Weights of a small GPT-style language model, trained from scratch on English Wikipedia.
Training: a variant of Adam for these matrices, 554M tokens.
MLP neurons of a small language model. Each row is named by its layer, matrix (up: input weights) and neuron, and shows model dimensions 224-319. Each number is 200 + 30 x the weight over its row's rms, rounded and kept within 0 to 999.
After each neuron's rows, "fires on" lists the tokens most often at its 100 highest values on Wikipedia text that the model never trained on. A number after a token or word is its count.

L3.up586,156,168,171,195,258,285,176,218,190,194,178,245,181,226,208,234,167,283,188,155,176,163,229,205,207,188,249,236,218,181,185,150,182,207,196,193,197,178,197,216,157,167,172,216,209,205,175,179,161,177,180,196,155,204,193,184,205,173,167,199,164,231,173,211,232,232,180,203,193,192,145,215,227,214,227,241,184,236,232,214,233,202,191,262,202,203,171,244,171,213,208,219,205,220,205,236
fires on: "-" 22, "day" 14, "–" 9, " most" 7, "lan" 6, " and" 6

L5.up295,217,242,154,184,257,226,172,173,220,265,235,187,189,208,170,189,153,221,227,226,173,194,226,152,223,190,166,170,199,188,223,180,140,300,175,229,231,201,141,205,218,184,232,176,185,181,144,193,242,198,182,192,195,206,208,175,204,170,230,213,192,187,249,209,217,198,162,242,179,224,167,186,187,234,186,230,184,197,250,231,145,202,195,252,246,167,216,229,225,178,255,233,225,194,227,231
fires on: " |" 33, "–" 15, " (" 9, "-" 5, "ing" 4

L3.up30,195,250,145,198,201,223,206,201,216,231,195,202,171,213,239,174,170,238,220,208,176,230,224,157,216,202,205,200,175,222,196,182,198,259,222,156,226,187,191,192,166,229,171,193,160,208,200,165,223,163,183,183,234,209,229,196,239,231,194,208,189,215,189,213,202,219,160,202,217,207,192,160,226,195,203,294,147,174,235,124,185,174,209,227,222,182,200,171,173,213,202,203,216,252,183,247
fires on: "-" 50, "d" 14, "ing" 13, "–" 12

L5.up168,209,182,227,212,291,189,222,190,269,194,184,202,152,205,191,176,211,167,177,204,182,245,202,199,199,208,181,258,179,173,184,203,183,229,169,236,161,236,212,167,184,209,168,201,249,175,225,215,204,172,204,215,226,177,201,202,158,191,99,234,193,257,173,216,213,212,221,190,201,220,212,211,208,244,198,205,179,223,208,179,176,173,216,190,166,160,195,97,211,154,208,187,228,199,160,207
fires on: "-" 26, "ng" 15, "wa" 13, " Wang" 6

L3.up417,205,210,239,203,215,221,219,190,207,196,197,198,226,187,214,190,212,237,245,177,213,153,187,222,178,226,139,213,220,202,209,149,223,208,161,231,248,211,202,198,102,186,164,202,188,192,166,168,217,226,224,144,201,230,192,189,180,154,242,222,155,228,176,178,203,192,127,201,170,153,166,246,196,188,228,211,214,232,224,154,178,206,158,234,239,150,227,210,258,184,200,161,213,217,231,216
fires on: "man" 23, "ires" 8, "tes" 7, " Kun" 6, "ford" 6, " as" 6

L3.up556,189,183,174,201,201,224,231,236,198,175,199,174,146,225,185,190,124,183,192,183,225,241,187,201,173,186,191,194,172,230,248,186,236,233,148,199,180,189,235,165,165,189,200,216,151,228,173,258,190,184,159,186,201,203,193,254,179,221,138,182,173,212,241,247,222,207,154,225,192,193,203,186,218,193,247,174,196,220,250,194,153,168,210,199,214,181,222,132,218,169,220,151,209,223,204,181
fires on: "-" 30, "ional" 8, " Street" 8, "sc" 7, " Total" 7, "ets" 5

L13.up205,160,188,160,182,202,189,213,248,241,188,191,220,166,190,216,196,178,282,209,202,217,164,236,203,195,180,208,209,200,229,234,187,120,230,206,137,149,182,210,186,231,221,188,206,169,208,215,192,203,212,177,196,186,171,194,189,189,186,128,221,162,201,241,180,275,218,186,185,192,213,173,197,184,207,255,190,166,206,235,199,207,212,161,189,137,221,190,225,182,194,216,203,199,240,222,216
fires on: "-" 53, " \"" 22

L6.up317,215,205,149,231,208,204,204,201,160,247,204,184,139,229,239,199,217,216,166,202,183,216,184,238,156,189,213,259,182,219,228,205,179,139,175,158,162,227,236,258,205,179,234,216,223,190,245,190,181,236,175,236,233,229,172,173,204,203,172,253,196,241,195,209,257,170,155,213,207,227,188,187,209,218,209,231,225,189,237,216,138,202,227,214,166,184,221,195,243,167,165,153,232,219,196,206
fires on: "st" 15, "te" 14, "le" 9, "y" 8, " would" 6, "ice" 4

L6.up5,197,241,218,189,210,178,216,243,150,216,145,196,179,209,231,256,166,173,219,197,195,227,207,148,220,193,245,187,211,222,187,198,191,222,217,252,194,177,178,194,178,213,213,200,175,252,251,242,209,219,196,187,193,207,169,193,166,204,212,251,236,204,250,190,248,243,202,157,247,156,186,197,282,174,278,196,232,232,239,210,143,125,195,248,255,220,244,185,234,217,173,238,207,220,198,236
fires on: "-" 29, "r" 20, "ru" 6, " 3rd" 5, "i" 4, "ode" 4

L7.up89,183,175,182,180,204,240,195,185,210,240,167,214,207,179,221,205,148,172,263,214,192,158,183,224,204,223,175,213,228,214,191,180,167,175,218,194,217,197,216,161,209,200,182,193,225,242,204,200,162,174,179,195,190,185,166,206,178,210,232,276,163,194,174,160,235,299,167,202,180,248,197,200,199,149,198,225,180,220,255,198,217,164,208,207,194,190,165,198,160,208,208,306,193,247,194,198
fires on: "ed" 23, "A" 19, " A" 10, "a" 8, "t" 5

L3.up58,187,231,207,196,190,198,227,194,264,178,180,205,98,205,206,294,180,179,229,178,186,233,207,191,149,178,260,215,184,251,151,222,243,237,184,209,194,174,212,206,188,215,156,209,169,177,178,228,178,138,215,212,245,185,188,190,186,213,201,206,249,238,226,227,227,212,134,186,155,169,201,158,213,143,265,187,223,226,251,219,189,142,238,221,223,178,183,167,254,158,169,203,252,233,184,172
fires on: "-" 82, "." 10

L2.up105,202,203,197,193,193,233,244,254,227,221,150,185,161,175,227,188,192,218,182,226,189,167,234,200,159,162,232,205,204,188,181,200,170,203,269,182,193,178,239,146,208,224,192,184,229,254,237,160,206,168,189,207,218,244,204,181,258,228,138,241,190,245,198,185,242,209,130,173,188,233,193,226,191,138,170,211,230,114,170,231,146,191,185,188,130,202,177,186,183,218,201,239,211,235,192,184
fires on: " these" 16, " Festival" 12, "ally" 11, " son" 6, " very" 5, " oldest" 4

L2.up592,193,209,184,182,230,223,196,143,209,222,159,222,177,135,210,205,207,196,213,231,222,213,227,183,268,239,238,182,147,199,268,186,221,195,192,193,207,234,192,169,176,182,191,210,162,226,206,189,214,137,240,166,228,204,220,174,189,167,138,193,184,218,186,240,227,221,170,184,178,238,156,192,190,206,219,236,192,202,211,171,234,204,165,174,160,226,200,218,162,213,191,196,186,206,186,170
fires on: " players" 13, " games" 13, "cing" 12, " player" 9, "les" 8, " teams" 7